config.yaml
d_model: 448
activation: "squared_relu"
norm: "layernorm"
tie_embeddings: true
parallel_block: false
init: "uniform"
init_std_o: 0.0
beta1: 0.9
grad_clip: 2.0
final_lr_fraction: 0.03
z_loss: 0.0001
steps: 6080
MLP neurons of a small language model. Each row is named by its layer, matrix (down: output weights) and neuron, and shows model dimensions 298-447. Each number is 128 + 24 x the weight over its row's rms, rounded and kept within 0 to 255. Numbers have three digits each.
After each neuron's rows is what it responds to, as a language model described it from the Wikipedia text at the highest values.

L7.down1324:177099154154076132111126172136128125130127112118083118156116087064146128139099110118151132114111160100088127125132102159114117079122120115099151112098126095087164113106163143120180115143156117135152119091111102126134125156121101114138100121099145092136123130163141158102152134140113095164118143089154118088091142128142122104107166142126100127135117147111129130140163116095158122159122115160121093113126130203192195105124156147118119146137107133145115
Place/time modifier after prepositions

L5.down897:113148113129172120119105101124078100117129130123117155123125128164145108087117158152161111168134133139142122128082143115131117159156122152133133114114119090115088115122169113128128129126164149099139129127083162108162110157161096130120142144145093117105153112163141126127144140106153102165111130082151137109112154137096184159149135137108089121121131132128162111068140123119110110166127100113145163153123092171134123181111120104177150166115126123116132
Table and infobox values

L7.down216:146081141122083149117143141137097096109130145149124152094092155158140148131127140153121090145127115149119046115119136123135132142110115124108120139108115180124143145119096087173172102124140171140150127191174098147132154115118103139184122143098156138131121125138112138118120121125136110157091157113150152143095113136090127070140103152112172127151144185119074105110130143130112083170128117104147101141106139176118088126107121152116131148145183140127086
Sentence-final period

L7.down52:146118126168137140113114092114173113139123041121151178106136148145126074125077149119129093100084162168125123127136118136123131160119131095126110130148118127093169128136123144136137128141112117164117136142134100143126169110133114145122131140103082109114179124135120125112072087149145141168135104162139130100114128115132097165080098156152112124110138104146140108136124118146144156071153129138125160181100137146155153102152089136147134095161144114110139
Word-continuation pieces

L7.down1178:117140100141121152134176141137154107123122082228116109112150107122140167112112128135128125129119145078167150133136088085137123109111143147085150085123101119099124094137152154150088111103127119160142148102159149122121159106165106077112122129193113125102170115152121136130099146138133141107127114145118130182141153103097139158126133148159149124124144131135148158130180101138103136134146095170102165106141111103096139149151109155105129120138097135133119
Taxonomic authority names

L7.down993:157088141113135109098161097112132145123142073174090143121121110139144094133143102154131139028110151104125146127131119113110183121110153135112098162092114110171092159115106145145112135122132152163169103144143126148121139128126157146150115107086130117058108092134145161084118130149111148136108128093201157134128151101144111133140148168093143114164142127111122112100102124138150100151152074174086128158124148151136145020086166117080163144089127134109119
Prepositions after nouns

L5.down1466:124140173130115124131108114164121085104100151158132086106116125150124157135156134122111142113146143147144107124133127137122124158158117152097166160134112152186095122104112123117131109137117147109124098137171187138141096117079150150163140124132116177129151109108091102131117138117132107161130128145119182107143159162095155142105133157100105119117153107126101095149133106150104139154096142153110131127148158157120117104135141115146108127130124094090136
Word continuation after parenthesis

L5.down903:123083142175129171114146107161142109135142120121113103159153128106085155118154122149109137132115106124132163108109102137131123130166100140150136130090141090108112109116126134181085115128144155108106165133150146098085144141109105143121176142112108128147162125102150137109124101176140099089128158148183128098168168104171106148144137106155160083104113154135107150113103128138126110117119114141137128146107092147135136141112110096096139136142083132143149
Second capitalized name part

L5.down1470:091124109145144157178098135146118089147114129072183118125123113140104125115163092104118138153126159124128125138126114154109154144123138144143118134105093134094142096104159095179107126146129119119121113141108099139118082134134090099112162136096102122136075163157140133153146180124106154111130096133130086146105144108117129152124145116153095140158115162131177119187192119123132113119112088087139089119114137135140130145140133171127094102140146127157120
Temporal modifiers before dates

L7.down382:117172120127131089129143135134126150116117149138174135106125123103127092159147111119124097123160114083103097101068120097120121146158127155095150113118127132122144131101140147133134081130104139130134129123126121130154142099170116116134116113130158109142138103135093157126119100092108124178127097129143163126139141176069120132104136151129146129148133107148135169100143130088120108114105097179171102113168144122125138148138134160113124152191106117176081
Table cells after numbers

L7.down508:167093152109125140107108180152164152183067152133104108125166126157126137129094115096101131090144127150140105114138145109150128116138156075139142139123164180132122092114118143111115134164092110125151146148153169132108134069121127107104101139121126165135109100139119156122104131169129105089116100103126116125113100150135116137139173105111089143100133151128171114114130092115087152112170144140142154114146085131144128102085121152093143106108068119127129
Boundary after organization names

L4.down617:110130154085125162155082145135137110123134095186134174107156157115134117124115103119130127126148116149093139139165124130107129123100140155165104121095128155102121189166124109119133113117109104127145116143135086140177135120106149129137126112121150167070167084145135152151155139101118109124127140171153098141119127072121104111124167138132148138119137089128169127154155159101145104090097088143131153113131127110172165097159103134140127075096171121121122
Structured field labels

L5.down1637:113084146119119118095135167135139119151182137097103127135117125125131108132147076166132105079115163108104085111118144142143141133169129120154140126085107141114137108122118175076141143096120132114097123179126115134163093141124147136098136146100140085108132079126150121138175107111135123122141119111142104120127102124143143121106132125154094175140112111121147080125154144146142114134138101109081141127161158144166170056114155135127153153142145134160131
Sentence-final word plus period

L7.down1469:125161146129122042126113132133136120118138091115137172123137115130093125111109118118139176122123130071127097162151151155136090166191161097117090092151114151166108095128161133162125118139171098099128132146113134098177144114156136108103152170135145142139112133108129131150130131180144141103127116112101127147158127162112142145109073131142148135104135155097081110110140129079150156104159169085117143132099086130095150111110125123139103123107125098114091
Section and table header words

L4.down1091:087092106111159092153106183114114130110139170127145146093168111109134135146139146106133134155119154152167111141119185133107161091086146145134129126171134121104141117143124098171125123107136130132117155103126158082120104096107166096120153121143141121114131136139161101143153175138093111112126133091148118143145158113138098142101168097186079129121135122134118166100148139119125129131129159136100119114096096124134157142118138081135094142084126101166128
Numbers in table cells

L4.down1421:116119103132164128159145134149136174109131114108179137121151184143132134153107149104126150089155090134100116111096108137148135091130109154159123130149128153113137142116112136122097136096106130139102100112139113123095112126140094118131130113108142109072091161142141133105181138107114140115144131173138107157149139120147137135109147136148106157193113078131164106193150125117100128144133141105086101095138142132172109107147125142121111126106103138119109
Closing parenthetical inside names

L4.down1538:125130151115131099113143126102108135157170121178063113109093080142103127120164102191116139126122123142154076120121135146164139145131127159104133123113111123139126125154098142131139122140131137079109129157141078161154163158149087145116150149188137141100122126145145122152131133131112129152116125080159135139176121128182081154105138108128093136154165118157141103133101143108118132122133156124125089115131119139131146104104108109130120105138124094103117
Prepositions from / by

L4.down252:132123140095141102114093108141123113121133119142129133147128065121133095127129093139128121142122103105132160158077134116075110128125108092137126136146134123117139139141093165100113115117139117180114160128184090129142126135146108133125143129144137129114112150149182122123149137163124123130086136160144140105161150104140181153147128093112102115093140151157092152132129176082154104057091099100117113118094150121100142102150121091163161121150120145125113
Inflectional suffix tokens

L7.down604:137127095118145098090141093142112138158139134099143098124123150145109090108081126134114117128140152145111113131132130136137140148127127131102136153152101130190112159129193141117112132142136178148099125146096120105113098165146070128129146109134147118111147137141110133166122099127119100118165123138121093115123112115116112120188135139145130138133147101145139113135093104106136139182107134132140143132097146146111129090124110130098104101149093155127132
Plural noun endings

L4.down593:117103134118124136144078089113140145101138147164099088117134130118092106131110175110077163133107135111111157140108112112126143144162109092158123119102120115125142120139191126133137126097143127130149159134130120113161129150133171114146109153123130112122147135127136160122144174115130115122142113160158199143157150105137200081141092103088124126092113127105133104162100141156177132169138130128177187113115150130153123120151153122117111128134081187151123
Sentence-final word with period

L4.down1252:148126118126123100131119100087135157105098104136167088090126161135126122133118134141123089130194146126168107131138151146119137133152093126104092118104140117129168100108111139076121139102134147085139159153120092118085145143083146116183112099098110148133148167126104146106188091126130152088119111144097132137184137087143097103143105131149120117130144098120147124139138107109122092110124113143102142129103133114121131130155114116138130122160131111159135
Table cell separators

L5.down429:090125114158176122158139172150110084122185174061100111094096161098110125181147137147211130138100112124083117117097098123109101125095148123172107132104125129146149113097145155128124136118121148129119135108105166141130099082116165140112133120137122170118117119129133092128131147140163129131118110155141139125108122144138137113133108113128183106149099140166160187121145157155115126113101119159118168140046122120179107130110133158130132137120122126092122
Predicate after long subject

L7.down533:119106134106087091130109121127143133142151128133167139123161123133118112128115127141131108255108148139147091108147128124142123104173116135144135162126163131094121075115102139125149112089095096161125096149144140155187141157171114134140150139115134087143108122123145140114098120130139140150099111108148132102145109119151113116128118163157189148155152136165122115114146150145150057170130138120121150129152143178138118209128134142129119128134104134150119
Sentence-final period

L4.down904:114166118152121147105130138084123114121126096179139092115143144112094146107130128139139115139121144177156146137159081104173154118171107128099104135142109116130123170137119141133147134136129115173087097132085095110146148124142097153139134126132176123162116101107107171147106124143109124166094136111107118108135156109110150142122105152118123103161152094111094148140176151147157134105103141153072117135100137116141142151130150161148123140106099147122126
Table last-column cells

L4.down90:149106153121082093121122104136155130111119135144130112153113167105154154119163115153144149146156149117126140155172129131131186139085114114119124129140112139098145151109122089192094129153145167116140121100157138131129130106165131156147126159123137112111101173135156125115137166110123134098122121147138120153138130087115151122132139126174141129107141104125159176129157141114094157133104142115140127101102117134140131143124068111075126134147142170141138
Proper-name pieces in lists

L5.down555:100080117106102122120110143134134143125169130167087151159119146114152078146136151142167120116149096119119132109147112137128100111130121133154163144115168125144116136117106171144110129144125186110161172085156108107169153113166115123123105111133127105146134115100119148141151108139112132126175143111142144147091105102122126163101128118076145169149157145136125116112167129136159146115140120125122098129136142126125128110115161118122149121165153099144135
Source preposition "from"

L4.down1385:131116118114110093113123132142163075115139123089104104163126145151134137121143127150147116120116155139138081122138115140138122112128155115099110120124115136133109120103083129155146123101122179135139154162172089113138168125100157097145125142094121079077139074164122131117121116167142129128163127158148087100125124123111135099137100133097117201169161149122054092112154154139161104130125132149080106134138137149135143077133145147113146158126152140126126
Sentence-final period tokens

L5.down1170:109099142187110079131143103120149123129115133171126104079119126115101136112160138131071121147167100126113139120163152167093126141100110106143124132145131137173132141167137093096120139178128099120132081102133160123106163132171120080122100120094165128138120132122140132128135149086143094126141120121132137161117146131075157165088109117122113168124078088121086115134145125134083109134090110135110128148174178113179138165156121142120182130141099138153095
Field and line-end boundaries

L5.down1319:139120131116113079160106113129116077163112079111136121130206157128105129116128118118155124119125089121140140150105119106148147140149137134111168124126123139132128150173115077100185116077115142130121155137147079071130165112118132104139117140103113146139147082125140108125139141147079182115146124139143124135131127082122175158122071114148168120127114145160131117093103136116147097142139185156092158131124149107147096138117111118140111126164122125135141
Label nouns in compounds

L7.down1644:146137145101141108157127110116091168111139099100157194141122122145142079129217118141117138121110116115136133119111081118131128114183147122123189098065119113127139130166160148120156122118132136150141131139165108145103126109135118133105096136171103121057110150106181114119096113131121142170174117154140112109149104120148106088186134138102152111118145124125116112113086128132149105146113123105158114122105165143164119116111133132165087097127139112136097
Capital-letter fragments in names

L5.down223:141115093130142085140124150179074088106130160158151122125162119139120146116122155093145147139104128114128182162075170124125118132123087140118132139164141131102114156160146161096159122087132100106151185157123159100122150136123161087136173125103164145127128149104119154129122148112135127135135137133151079074131115122123168111143134134154113122139108129116118125142078130117077124127092146145159111180143106126135115148157118113146188144111138152162148
Word-final suffix pieces

L4.down1170:117133120108136119126133077110139095114099158151169146127134116133128147140124132159133166138120108092134122105128126148120123102135106112130163140107109127128132144129135131124178123155138158119127102155142100133091151127098151119124102098121129133127126096131080137141119128123137134128128141138131141175097111131122067149130063136109120133139159155144181079120119134172171144104106155154085148153117158151089097135103085162136140129161096123121106
Temporal position words

L5.down1679:105125098132193169140127125088134064137122129159112121111174127146148163159147115169153128190163141173115111144149134150126119152139119106118121103161105120150138107127140109165107138136118095135130100135104125089132130119136150136150101112118140113103092149123161167161122134104130145156160110152148103187139089110103146125112104137135102132127140097126161115155124134122135137100123165141164101128183143138054108191150139182200117119120148124139122
Structured-data field starts

L7.down1477:143099172157114110091112151103122149122116146113118150155138106098116115100123119133137112219166121146134110111128141105124110098109084103149117151147125080080111120094123087130151132123135117092118135175166112167144186160119118118108119132112134122107110090154136119132127112122114159118162126122117146131138138197113162164137131141141141122114104119098140110144125194145096144124100095121163110071153162123126132206122140112111120116155151185133096
Infobox field labels

L4.down556:093139143118140129147114131111105086126154106107128142139151189096138135155144129160130163138107144139094105135143112129137134127119135141138121122129101144168161144150140094139146130141138169116136109099123148141103105115152124145121120126145137095085111097124127070120125102115125176094128110136120102137103115163054119115133106135136112156134122136114123111121132121171122132143136162108166143136127173165115079136100111125157118112150154143127134
Main verb after subject